MLP neurons of a small language model. Each row is named by its layer, matrix (gate and up: input weights) and neuron, and shows model dimensions 144-207. Each number is 128 + 24 x the weight over its row's rms, rounded and kept within 0 to 255. A neuron's up and down rows have the sign that makes its largest values positive.
Before each neuron's rows, "fires on" lists the tokens most often at its 100 highest values on Wikipedia text that the model never trained on.

fires on: "\n\n", "\n"
L4.gate1449 [ 99 156  92 209 150 119 159 142 119 133 154 171  77 165 138 119 131 124 135 143 158 147 175 125 153 159 111 118  59 151 116 150 121 176 104 155 129 147 107 116 113 136  96  97 103 140 167 118 125 138 131  62 143 124 137 100 134  87 119 140 140 145 101 107]
L4.up1449 [ 94  82 107 143 147 120 146 101  93 147 181 154  61  99 142 130 131 117 125 160 147 144 148 108 100 147 159 102  97 156  80 156 142 159 136 159 173 140  96 148 117 150  97 155 110 149 167 162  72 152 121 141 137 155 102 111 114  99 120 101 135  80 122 132]

fires on: ", ", "\" ", "was ", ") ", "("
L4.gate1408 [114 129 141 141 148 126 147 115  84 149  96 161 160 151  95 189 149 113 136 112 135 104 150  85 101 119  77 104 107 127 142 121 164 119 137 114 138 103  81 146 153 134 171 149 118 165 168 102  90  52 176 132 109 115 129  88 108 177 159 127 160 143 102 138]
L4.up1408 [115 106 117  76 125  76  95  95 110 129 143  84 125  94 109 125 128  91 111 127 134 122 114  80 145 139 150  97 120 177 143 117  98 158 143 148 118  99 135 134  88 175  78 153 181 138 125  82  93 135 147 151 170 148 147 101  93 137  96 133 112 153 113 120]

fires on: "| ", "to ", "−"
L4.gate196 [161 129 124 173 112 106 106 143  81 129 130 146 132 123 115 121 116 121 112 139 111  72 160 153  98 127 135 167 158  98 156 142 118 163 105 155 126 149 147 108 153  92 129 144 140 147 181 125 156 124 120 141 177 119 163 119 128 165 115 139 137 139 100 150]
L4.up196 [163 119 123 187  92 141 127 143 107 166 134 114 125 157  98 122 125 117 117  88 175 167 146 122 134 143 127 113 150 150 104 136 112 115 135 157 143 133 115 137 115 127 155 126 138 148 143 117 135 121 129 161 133 126  97 137  75 104  95 111 146 160 103 120]

fires on: "as ", "was ", "| ", ", ", "("
L4.gate1909 [109 108 115 143 177 168 131 115  94 165  93 147 126  96 114 173 145 136 147 144 111  80 108 107  97 132 119 101 140 105  94 117  98 114 127 152 169 148 110 121 138 132 104 161 106 138 129 143 123 193 101 162 118 101 129 163 115 152 112 138  98  95 114 114]
L4.up1909 [125 115 103 145 174 118 111 148 132 112 166  82 113 153  83 169 125 134 117 171 141 135 122 103 135 111 127 103 169 137 131 150 115  95 116 143 148 140 114 135 106 127 113 152 167 136  95 109 105 129 110 179 147 154 125 130 136 121 148  93  97 162 109 129]

fires on: "of ", ", ", "), ", "\n", "– ", "to "
L4.gate1316 [105 127 112 106 109 141 130 101 146  99 107 111  79  75 147 163 141 124  97 166  85 171  98 106 106 113 148 149 133 120 158 140 137 118 158 104  99 133 164 119 106 110  89 141 180 130 109 124 132  91 133 103 129 129 131  93 109  96 141 137  93 150 146 146]
L4.up1316 [146 149 116 142 124 124 123 119 134 136 116  92 119 102 151  84 125  90 110 113 140 160 127 138 127 126 172 144 110 154 142 103 168 150 138 151  94 110 143 119 112 124 157 154 127  99 171 147 122 111 126 118 147 152 121 110  94 138 130 157 127 141 154 120]

fires on: "and ", ", ", "of ", "ing ", "le", "about "
L4.gate1978 [147 118 137 125  99 129 152 161 124 119  88 106 128 156 136 166 133 150 116 114 157 163 133  95 144 152 107 147 140 108 164  90 118 116  89 161 155 120  95 129 134 118 112 133 154 160 112 123 115 160 112  97 128  96 143  63 170 128 157 111 102 100 144 126]
L4.up1978 [127 143 154 119  98 103 137 128 149 151 160 143 120 157 122 140 149 147 104 100 117 114 124 128 121  83 138 108 167 100 121 137 149 135 123 125 124 165  89 113 117  91 183  78 173 125 142 148 125  95 133 156 125  88  73 100 114 148 154 130 148 166 184  99]

fires on: "=="
L4.gate1465 [131 125 175 149 101 153 103  95 122 127  88 130 166 150 167 130 105  92  94 119 156 135 145 128  96 126  94 120 157 128 103  80 109 140 154 106 158 127 126 138 188 159 128  79 128 120 136 144 122 141 125 146 151 138 109 120 150 118 157 140 126 124 129  91]
L4.up1465 [137 113 118 108 174 166 156 104 139 170 135 126 161 109 168 149  81 118 160 150 177 149 139 170 119 158 125 142 121 113 152 124 113 124 128 149 131 159 103 124 150 142 126 143 136  74 118 106 169 118 152 127 125 132  97 130 133 107 139 169 151 138 103 165]

fires on: ", ", "was ", ": ", "is ", "from ", "s "
L4.gate111 [ 80 123 119 100  96 124 116 145 123 131 124 130 144 122 104  54 112 111 136 146  94 143 144 186 124 114  85  85 103 154 164 104 159 137 126 107 156 180 132 115 115 132 133  89 131 161 107  91 109 123 123 121 128 141 141  93 119 125 152  95 128 113 124  92]
L4.up111 [ 86  96 121 135  86 145 104 144 121 130 116 120  96 132 133 116 154 144 101 134 110 125 152 144 140 101 145 122 114 109 112 133  91 148  81 118  96 162 115 113 159 136 160 115 100 109 116 151 138 201 172 146 138 123 137 106 152 140 165 101 162  94 164 118]

fires on: ", ", "\n", "- "
L4.gate329 [125 118 131 105 154 123 114 143 111 140 140 110 156 121 163 154 153 164 136 154 115 123 152 134 160 138 139 126 132 141 161 128 120 118 106 136 122  98 149  92 121 145 128 130 111 105 126  79 185 150 125 182  94 122 137 123 157 122 117  86 103 134 119 134]
L4.up329 [139  62 124 100 120 160 140 114 123 119 150 170 115 134  79 105 104 107 148 146 152 130 135 133  99 119 128 124  95 148 141 137 114 110 114 135  75 140 137  88 138 115 130 108 110 114  98 160 143 165 108 120 116 127 128 135 130  96 111 104 149 123 134 123]

fires on: ".", "-"
L4.gate983 [136 143 154 126 108 142 124 137 129 149  87  97 132 113 124 122 132  94 111 141 119 150 131 108 118 145 117 129 153  91 125 123 130 102  83 148 126 173 156 138 108 134 125 142  86 107 133 132 134  83 107 114  77 135 169  92 101  98 201 130 133 133 122 137]
L4.up983 [128 149 138 143 131 165 114 196 116 143 118 148 155 121 140 101 130  99 163 116 132 151 123 142 122 127 109 136 149 107 120 146  97 120 169 163 133 161 136 160 137  95 143  77 125 136 125 167 185 136 122  93  87  56  99 132 153 129 154 131 168 150 181 178]

fires on: "==", "for "
L4.gate1164 [180 148 109 146  94 126  96 154 106 112 109 138  90 160 148 135 102 118 129 136 101 127 105 153 145 147 100 115  96 133 150 145  86 118 119 124  76 117 106 116 126 168 131 140 140 120  96 114 134 157 172 111  72 116  87 154 119 116 122 160 153 130 106  94]
L4.up1164 [127 138 129 136 145 153 172 150  88 103 133 137 145 164  85  90  82  89 139 129 155 159 115 129 137 145 152 137  73 104 128 145 124 162 129 132 129 121 110 124 111 206 125 135 145 131  80  95 106 109 134 125 112  87 124 164 112 117 151 154 123 105 129  99]

fires on: ", ", "- ", "and ", "198", ": ", "or"
L4.gate1704 [155 149 112 135 153 146 120  84 156 131 140 112 129 159 113 164 116  90  88 133 142 119 154 103 102 142 137 156 110 142 150 136 135 103 143 137 123 129 139 111 124 135 124 159 101 119 150 140  75 120 124 147 141 163 151 121 108 147 146 161 125 110 118 100]
L4.up1704 [ 99 131 131  61 171 124  78 128  84 105 161 146 143 109 152 141 122 185  95 155 140 112 117 130 124 157  95 112 130 126 141  84 122 119 147 145 165 154 164 108 141 180  67 183 110 130 111 121 101 138 140 146 101 181 139 118 125 100  97 141 137  88 161 132]

fires on: ", ", ": ", "\n\n", "inter"
L4.gate1911 [105 138 106 103 144 162 143 137  93 111 116 109 132 117 165 152 153  95 131 109  46 161 148 147 151 193 130  80 114 135 124 118 173 120 124 143 160 158 127 158 117 144 158  90 125 128 145 122  91 101 118 142 135 171 100 129 105 142 108 136 129 150 159 114]
L4.up1911 [ 98 141 138 176 178 159 121  85 122 104 144 123 144  92 101 151  89 153 126 141 109 164 135 154 102 137 197  98 146  95 131 113 138 148 140  96 129 119 155 181 111 134  87 105 168 116  95 103 128  82 101 136 120 149 106 165 135  99 101 182 140 104 124 133]

fires on: "| ", "or ", "and ", "of ", "; ", "in "
L4.gate1912 [164 115 128 138 183 117 132 135 137 119 107 117 129 103 131 114 128 151 110 102 175 139  74 120 110 147 145 115 111 171 134 133 111 137 126 133 135 106 150 100 114 144 143 111 122 138 130  84 114 120 143 124 162 191 130 140 101 135 122 189 108 160 116 135]
L4.up1912 [156 163 114 153 143 138 104 117 155 110 130 114 170 138 106 115  74 100  96 127 149 150 124 136 113 134 154 126 125 101 114 153 122 118 100 155 123 115 146 113 171 114 129 139  93  93 119 140 146 145  72 131 113 146 110 102 131  89 113 139 109 111 138 153]

fires on: "of ", "in ", ": ", "for ", "from "
L4.gate1436 [146 147  91 121 176  93 125 123 156 104 125 135 179  95 128 112 149 117 133 144 156  85 116 140 161 137 125  79 151 130 117 138  96 119 108 145 122 144 159 118 103 142 121  96 132 111 107 105 111 107 149 172 108 127 113 101 155  88 108 142 114 154 123 147]
L4.up1436 [145 137 123 169 123 131 113 116 155 117 152 119 123  96 101  81 143 111 128 177 140  73  88  99 150 147 128  88  82 127 124 167 164 132  99 159 166 173 133  99 142 173 137 100 133 166  92 147 102 139 140 145 106 148 108 125 119  85 135 104 148 135 124 158]

fires on: "and ", ", ", "of ", "or "
L4.gate752 [106 119 113 111 138 158 140  94 117 132 111 145 141 125  90 124 113 139 157 113 110 118 139  77  99 122 180 148 150  80  96 120 137 148 170 123 118 187 111 109 169 120 166 132 131 115 136  94 121 130 110 111 132 102 134 105 146 140 155 157  91 130 127 150]
L4.up752 [131 114 101 117 100 134  99 115 100  89 106 147 133 141  86 140 133 136 117 102 116  92 153 156 153  98 129 130 141  84  81 122 136 122  89 151 135 193  89 123 105 102 123 109 110 118 103 173 162  91 143 143 104  99 155  90 143 157 133 183 133 160 107  95]

fires on: "==", "- ", "–", ": ", "\n", "to "
L4.gate412 [140  85 135 144 148 122 161  91  53 144 149  94 143  93 103 100 119 133 149 121 116 120 147 133 109 115 145 144 103 121 146  89 125 112 144 120 130  90 118  91 100 119 142 166 134 136 115 123 118 123 112 177  98 127 135 143 126 153 179 119 127 121 142 113]
L4.up412 [102  77 115 146 147 122 124  87  97 154 154 116 128 100 105 129 130 118 121 136 139 131 106 133 127 137 161 114 126 147 107 130  74 134 137  99 131  84 161 112 103 158 156 131 107 126 135 133 131 160 141 144 102 130 137 141 136 132  93 117 129 124 140  72]

fires on: ", ", "and ", "'", "or "
L4.gate928 [120 118 116 140 118 150 120 139 112 124 138 174 151 124 127  90 127 143 114  92  97 177 113 109 114 160 131 144 112 127 111 146 101 156 166 132 109 107  91 130 146 132 159 137 140 116 206 143 143 117 172 126 135 142  67 137 146 136 130 165 134 158 138 112]
L4.up928 [102  93 121 185 126 153 106 116  98 141 144  75 118  82 140 108 109 122 124 106 121 164 124 129 158 136 116 137 161  91 145 134  91  85  74 162 108 135 130 129  96 107 108 115 127 150 153  93 141 132 132 129 135 115 124 149 129  72  84 133 130 148 132 136]

fires on: "\n", "\n\n", ". ", "by ", "=="
L4.gate1994 [131 148 117 129 128 178 162 104  77 134  92 122 114 158 105 162 112 124 136 114 140 139 145 163  82 144 156 108 128 129 147 115 125 109 137 134 106 139 142  88 105 140 125 194 143 114 131 153 144 110 108 185 142 142 140 146 179 119 144 136 117 159 119  85]
L4.up1994 [149 145  87 143 111 163 107  99  75 120  91 128 117 109 125 106 133 149 121 163 164 135 143 166 108 111 132 128  89 102 130 111 108 142 155 135 133 149 147  80 130 192 139 174  99 131 113 145 119 116 119 136 144 156 115 163 116  96 162 118 152 155 120 114]

fires on: ", ", "(", "and "
L4.gate177 [129 110 138 122 166 150 142 133 121 133 142  98 126 120 106 116 111 105 138  73 112 193 125 153  97 154 136 138 113 105 153  99 167 158 119 118 142 113 116 139 138  55 114 150 103 147  94 110 182 108 155  73 136 108 126 170  75 107 102 133 136 151 107 101]
L4.up177 [116  94 124 155  79 129 133  94 136 144 113 155 151 133 111 122 179  99 158  89  94 159 144 127 107 124  88 152 187 114 179 117 146 114 127 133 117 105 103 108  90 133 165 150 121 132 102 125 109 123 130 125 174 114 129  98 124 124 133 137 151 131 110 124]

fires on: "to "
L4.gate1940 [142 103 143 124 145 144 101  92 125 128 153 145 146 137 115 152 128 124 129 116 126  79 150 150 153 147 118 187 120 118 113 128 161 124 146 145 130  96 102 131 132  93 129  87 127  98 128 109 144 102 127  93  95 147 111 115 104 166  95 100 127 144 121 124]
L4.up1940 [170 122 151 168 144  84 129 139 109 146 102 187 102 189 135 137 157  89  92 131  93 166 132 136 192 131 147 117 148 148 111 119 118 145  98 110 169 149 101 150 120 132 134 144 141 147  98 196 148  86 161 146 119 152 112 140  84 143 109 118 146 149 111 137]

fires on: "of ", "to ", "– ", ", ", "from ", "between "
L4.gate318 [168  87 129 122 115 118 115 123 148  83 158 118  73 122 141 122 117 128  79 171 140 168 136 180 135 133 134 162 117 109 127  88 144 135 112 153 166 127 113 138 117 130 113  85 181 102 103  61 149 112  94 119 150 136 114 134 141 144 159 143 166  93  79 103]
L4.up318 [159 123 148 121 150 133 109 103 134 119 123 139 114 124 121 111 101 120 129 102 132 179 111 141 151 151 115 107 125 150  92 112 103 151 152 149 125  91 111 140 148 102 105 148 164 142 101  99 104 146  74 117 151 167  95 131 100 198 155 155 129 156 136  70]

fires on: "\"", ": ", ", ", "'"
L4.gate384 [125 153 152 105  94 157 105 119  93 131 112 158 105 164 140 102  92 158 113 133 101 134 126 110 127 107 102 135 160 111  92 104 138 110 130 117 102 105 136 142 140 126 144  91 124 161 155 121 124  86 102 133 144 162 118 128 130  94 114 138 120 126 169 144]
L4.up384 [129  89 108 114 128 109 125 117 140 130 126 155 102 171 113 113 128 116 140 104  88 146 119 133 127 135 139 116 144 134 137 113 141  98  96 159 108 108 132 126 106 157 145 151 159 159 117  75 117 137 135 139 116 103  90 150 123 135 126 183  85 140 154 101]

fires on: "'"
L4.gate1017 [150 118 154 150 113 133 126 141 135  99 139 167  89 146 146  88 102 128 125 131 133 155 111 121 132 157 160 114 150  64  85  97 115  94 115 110 153 102 140 162 104 106 145 124 142 160 137 119 101 127 140 171 124 114 153 132 110  68 150 136 160 142 148 117]
L4.up1017 [178 161 141 131 141  86  98 118 142 148 188 108 134 134 119 185 126 134 118 146 182 141 134 148 128 104  92 164 116 129  90 154 133 130 111 184 162 130 122 104 134 114 139 123 148 187 180 127 126 112 146 118 131 107 122 131 138 137 158 156 128 112 141  76]

fires on: "'", "-"
L4.gate1636 [162 121 145 141 108 141 166 108 170 156 128 106 138 111 125 116 145 118 112 108 101 161 138 132 139 185 114 153 138 112 129 156 141  69  98 136 117 124 153  93  53 127 137 135 148 102 121 111 158 113 142 115 110  94 185 125 138 149 124 146 126 109 124  99]
L4.up1636 [141 123 127 129 120 140 187 146 134  99 156 166 113 124  97 121 123 106 186 135 112  96 137 137 159 143 147 153 148 101 137 140 112 103 146 122 144  97  77 131 132 137 138  97 119 191 117 142 170 139 151 115 154 140  98 142 133 153 127 130  96 166 137 171]

fires on: "\n\n", "used "
L4.gate277 [120 108 136 133 137 153 134 133 128 180 141 143 119 134 177  99 190  87 151 132 145 101 130 159 139  97 136 141 118 138 144 128 119 143  79 157 125 100 127  99 113 123 156 120 123 157 165 170 125  98 106 153 120 194 109 125  83  79 135 150 137 148 137 106]
L4.up277 [126 107 125 126 132 106 159 110  82 122 131 125 127 141 103  85 125 137 142 131 107 152 119  78 123 151 135 126 119 140 124 120 138 124 102 111 112 138 136 117  96 166  78 141 134 160 126 138 123 104 166  96 151 125 116 104 179 129  90 134 116 131 117 102]

fires on: "L", ".", ". ", "s", "be"
L4.gate626 [122 166  95 113 111 143 116 155 125  93 123 119 124 127 122 150 137  99 101  70 159 141 135 156 127 160 129 109 123 122 150 101 126 163 127 121 131 140 128 172 167 117 164 141 141 136 142 147  92 140 121 116  80  78 175  95 109 129 146 154 165 130 116  95]
L4.up626 [173 127 144 128 100 108 173 188 102 137 134 104 147 161 108 141  84 124 136 131 167 153 121 137 130 143 141 152  94 141 145 119 116 170 143 121 163 126 143 150 137 159 153 116 144 114 104 120  88 165 118 152 123 123 100 136 106 101  84 144 145 177 167 187]

fires on: ".", "("
L4.gate267 [118  98 109 113 175 139 178 107 106 124 136 177 153 100 142 131 120 125 112 155 159 117 156  98 169 134  91 103 122 114 142 178 159  90 143 152 132 140  92 129 151 145 113 105  65 137 105 132 125 122 151 162 125 130 114  83 189 146 126 111 137 125 130 125]
L4.up267 [132 143 112 122 102 127 106 120  84 127 138 122 119 113 148 140 141 158 108 129 118 110 133 118  87 137 120 140 105 133 140 106 178 126 152 130  93 115 114 102 117 105 104 134 119 117 112 192 140 162 117 146 159 117 123 115  48 122 167 153 137 100  98 159]

fires on: "-", "over", "us", "1", "under "
L4.gate1843 [117 116 134 100 122 106 154 115  92 131  96 111 116 106 130 128  97 149 131 170 156 135 177 110  96 110 101 175  81 113 121 121 124 154 150 153  83  84 104 172 119 153 142 154 125 152 148 117 132 132 151  78  95  93 152 138 144 162 136 111 114 170 129 121]
L4.up1843 [ 99 131 148 134 154 127  90 148 130 126 108 170 109 105 155 111  92 142 120 122 122 134 138 117 137 134  91 120 105 149 121 107 121 101 138 128 143 175 137 116 124 125 141 131 169 125 155 152 100 116 130 105 121 145 138  99 161  83 129 132 157  98 140 140]

fires on: "'", "one ", "you ", "he ", "I ", "she "
L4.gate988 [146 148 108 116  77 161 136 143 114 142 134 140 110 165 134 146 143 164 170 120 112 115 119 117 132 116 112 136 147 126 154 123 152 117 181 144 121  93 125  97 149 131 146  90 131 151 144 132 115 129 112 149 102 110 158 132 115  99 126  85 145 130 158 128]
L4.up988 [134 154 153  79 129  88  96  93 129 144  89 148 117 145 150 101 133 115 135 113 160 108  86 123  97 127 107 128 126 141  99 152 134 120  86 159  94 128 116 150 118 143 129  70 147 139 160 155 184 131 107 129 148  88  98 111 115 153 177 113 127 118 132 135]

fires on: "\n", "==", ". "
L4.gate2028 [158 110  87 153 129 127 117 114 126 150 126 112 126 103 125 134 110 100 134 108 112 127 117 146  79 116  93 161 121 151 104 150 114  97 109 138 105 164 148 113 120 124 202 130 117 152 118 124 140 170 126 177 110 104 128 159 174 134 143 147 119 146 108 160]
L4.up2028 [113 129 121 137 161 190 141 113  89 103 170 157 118 109 104 111 102  83 106 145  95 145 101 125 129  99  95 139  77 158 151 127 115 177 149 118 110  96 181 108 157 137 144 162  98 140 146 120 106 104 153  67 136 119 141 127  96 127 118 120 125 120 156 127]

fires on: "to ", "people ", "'"
L4.gate343 [139 137 143 158 116 120 136 181 142 155 148 169 159 123 152 129 144 127 136 105  82 154 112 129 134 131 130 105 159 110 111 127 138  91 151  52 105 125 163 168 115 136 192 106  83 125 141 137 100  98 109 119 114 132 146 106 100 106 137 110 106 159 148 123]
L4.up343 [121 143 158 130 121 117 143 106 128 130 112 114 146 176 137 104 111 194 143 146 164 116 150 128 125 143 126 151  73  87  88 120 120 126 122 166 119 112 102 175 151 167 131 125 163 126 171 147 135 153 124  95 137 124 104 137 138 123 143 133 125 130 125 131]

fires on: "and ", "to ", "s", ", ", "| "
L4.gate903 [119 124 128 100 125 149 123 106 136  99  76 102 138 116 165  85 170 157 112 107 125 142 151 117 154 150 154  97  93 144 170 145 116 163 114  99  98 149  87 205 127 156 111 141 112 101 100 126 105 107  98 115 163 157  98 109  62  98 126 128 110 138 171 118]
L4.up903 [124 136 114 170  86 123 145 140 135 137 117 104 111 105 168 111 170 129 103 106  48 141 147 112 112 167 125 105 125 107 132 125 132 142 153 123 183 144 144 133 140  91 158 150 185 141  75  48 144 120 146 124 161 118  98 106 104 105 115 186 100 122 149 150]

fires on: ") ", "| ", ", ", "tion ", "then ", "and "
L4.gate426 [126 148  96 130 141 120 101 111 119 122 134 111 153 154 100  92 155  69 127 132 119 115 121 128 117 155 131 119 148 133  97 139 149 141 136 142 112 131 144 120 150 166 151 169 155 126 152 125  61 154 153 116 104 131 154 138 121 172 170  86 111 145 144 126]
L4.up426 [156  81 139 123 139 142 117 131 156  95 161 122 124 106 163 116 158 114  92 153 122 146  99 120 100 135 142 196 150  97 136 111 124 108 139 116  97  95 110 104 172 133 133 133 101 116 116  90 162 119 130 132  77 129 138 143 105 147  79 123 133 116 139 143]

fires on: "(", "\n\n", "of ", ", ", "a ", "an "
L4.gate458 [ 99 142 121 100  89 145 117 157 149 136 117 123 143 144  99 126 138 107 165 126 123 119 137 145 123 112 103  93 148 119 126 143 128 116 150 172 137 119 103 127  94 151 161 133 102 155 140 117 120 116 132 173 134 139 163 189 101 143  86 103 106 115 137 156]
L4.up458 [120 121 120  72 110 133 153 188 148 124 104 122 132  72 113 167 135 127 125 153 113  89 108 129 114 134 115  85 153 143 134 109 117 125  75 153 142 149 149 125 154 123 131 116 157 156  95  79 113  90 102 164 174 159 107 139 133 108 128 167  60 132 107 114]

fires on: "==", "\n"
L4.gate1525 [147  99 108 133  79 164 167 128 100 108 124 128 171 130 127 103 145  92 152 111 184  89 155 196 113 109 153 161 143 165 134  94 129 155  96 133 145 106 159  91 133 137 122 138 124 127 132 119 189 124 105 158 112 151  75 135 132 150 113 130 109 159 136 126]
L4.up1525 [125 133 132 136 134 159 149 141 115 176 158 108 130 130 158 101 121 153 130 141 110 152 165 144  62 116  71 141 146  98 109 161 126 113 139  89 103 118  91 121 154 131 130 131 115 127 133 128 108 112 133 110 162 126 109 158 138 132 142 159 170 147 137 131]

fires on: "| ", "eland ", "and ", "man "
L4.gate693 [109 139 100 105 143 144  96 157 151 119 130 122 143 162 128 109 104 119 113 115 140 126 128 136 169 107 153  84 143  87 100 133 165 155 121 122 125 123 112 119 116 133 132 134 154 142 116 146 133 133 169 147 152 129 139 135 166 129 144 124 141 132 108 167]
L4.up693 [121  95 101 111 164 147 138 141 122  88 145 148 119 133 100 143 129 115 141 172 133 133 140 181 150 157 162 130 121  86 111 135 172  90 175 123 152 112 135 152 161 119 164 109 137 119 123 107 110 112 134 112 113 116 117 131 130 128 144 136 117 126 126 104]

fires on: "("
L4.gate776 [122  95 121 128 117 142 134 107 141 176 115 116 145 114 143 117  74 127 144 123 127 123 162 112 109 129 109 132 130 101 183 161 146  93 123 161 100 115  85 155 134 149 127 143  94 147 136 137 112 136  99 123 119 118  90 122 129 111  69 108 133 157 155  75]
L4.up776 [105 128  89 147 109  98 132 103 122 106 145 152 143  95 141 170 127 130 129  98  94 136 140 151 136 118 126  87 118 115 122 143 146 117 151 120 121 122 133 132 131 122 120 160 133  89 116  99 124 145 135 110 147 136  69 125 127 121  81 139 123  86 174 200]

fires on: ". ", "| ", "-", "up ", "relationship ", "sexual "
L4.gate1616 [132 129 164 172 146 124 161 118 121 143 157 158 134 143 126 132 115 125 131 148 150 133 162 130 144  95 163 153 103 135 189 144 100 116 133  98 135 117 143 130 154 128 105 134  96 109 109 181 129 109 163 121 150 172 162  99  80 137 114 129 162 174 114 126]
L4.up1616 [ 89  76 122 113 191 142 105 150 115 123 148 106 142 156 122 123 102 161 141 121 139 126 141 124 138 135 142  93 119 116 192 129  89  96 139 110 140  95 119 105 104 125 185  81 138 159  98 139 129 147 132 107 169 184 104 129 109 132 122 106 128 120 150 146]

fires on: "was ", "is ", ", ", "be ", "were ", "are "
L4.gate441 [145 136  91  94 128 121 114 126  96 114  98 125 126  87  96 145 147 171 117 130 122 119 108 135 137 126 127 116 119  97 127 130 122 124 130 106 121 142 158 106 140 153 168 114 127 119 145 156 145 118 150 127 121 158 128  48 108 146 160  78 149 131 125 163]
L4.up441 [134 153 117  99 103 148 139 125 107 100  95 101 129 121  91 143 140 118 130 102 115 167 149 150 114 143 121 143  83 125 174 137 115 107 129 126 129 133 127 127 166 129 107 157 135 153 143 113 149 149 114 191 158 119 145  89 153 131 181 103 153  79 177 119]

fires on: "to ", "from ", "on ", ", "
L4.gate108 [119 109 104 126 117 119  90 142 151 106 149  93 153 155 147 133 134 100 125 140 130  71 122 114  83 116 186 142 113  91  92 118 129 145  99 142 120 125 140 103 144 142 136 121 136 121 134 167 146 133 115 157 158 113 161 100 146 127 168 136 156 125 108 143]
L4.up108 [168 106 114 135 121 159 126 135 116 142 165 106 142 110 108 124 129 129 136 115 108 111 154 132 143 122 156 139 154 133 161 126 133 203 162 131 114 144 161 174 149 110 113 106 123 105 118  78 117  94 140 131 176 146 138 114 157 111 108 115 138 147  98 131]

fires on: "United ", "in ", "\n", ", "
L4.gate1808 [ 89 146 122 109 101 111 109 132 150  90 121 146 100 159 116 183 136 171 113 173 152 167 122 129 136 118 123 150 126  85 144 125 113 140 159 127 147  64 138 123 117 146 128 106 123 143 103 151 164 123 120 120 162 148  79 122 112 128 147 150 132 155 149 154]
L4.up1808 [150 112 155 145 117 119 127 137 144 108 126 132 148 143 146 100  97 167 111 132 115 130 142 160 125 112 109 107  87 135 108  84  88 132  98 180 124 131 146 154 128 147 141 108 120 134 141 132 118 134  81 121 162 158 120 137 111  75 134 119  90 108 136 136]

fires on: "p", "m ", "-", "p ", "per ", "| "
L4.gate393 [ 84 111 105  67 136 133 140 132  83 156 128 112  94 175 166  94  94 116 163 157 159 119 148 116 132 108 118 148 175 149 158 115 148 110 102  82 113 133 103 167 158 122 126 124 100 128 123 163  83  99 128 126 151 132 106 131 116 128 129 130 107 137 120 129]
L4.up393 [139 130 138 102 141 122 135 159 150  81 169  60 141 149 108 146 113 120  94 113 118 146 149  99 127 110 109 110 118 165 141 141  88 158 144 102 140 186 170 129 135 158 159 129 138 155 121 158 117 183 157  96 102 139 180 103 126 150 134 143 118 142 139 139]

fires on: "\n\n", ". ", "what ", "add", ", "
L4.gate240 [146 147 133 136  69 120  88  65  96 114  97 138 141 163 135 154 169 137 102 115  93 109 136 123 167 171 159 154 133 119 139 160 116 147 131 129 140 148 112 143 137 143 149 122 117 138  89 147  82  93  89 122 119 164 128 148 169 118 144 151 128 151 127 157]
L4.up240 [103 108 150 124 115 101 126  92 132 143 142 116 117 131 160 152 145 175 130 119  94 120 118 153  79 106 153 173 151 153 123 129 156 108 147  89  92 126 152 145 117 152 146 134 100  92 110  89  69  96 120 154  77 184 106 157 124 109 101 147 119 130 119 123]

fires on: "| ", ".", "between ", "12 ", "ă", ". "
L4.gate2013 [124 106 121 128 151 136 132 103 132 125 131 113 143 121 120 131 138 134 143 117 132 124 111 169 131  87  96 126  94  68 151 143 135 121 137 106 145 110 141 191 125 148 123 121 111 148 147 118  92 144 121  83 142 124 129 146 129 110  98 127 134 162 123  76]
L4.up2013 [164 172 118 185 141 107 158 161 176 140 159 122 103  81 108 149 124 116  87 168 140 122 151 114 122 117 199 172 122 115 131 127 136 139 121  85 113 138 127 127 144  98 103 111 117 139 119 134 140 182 116 122  98 108 103 139 119 141 134 131 114 138 122 145]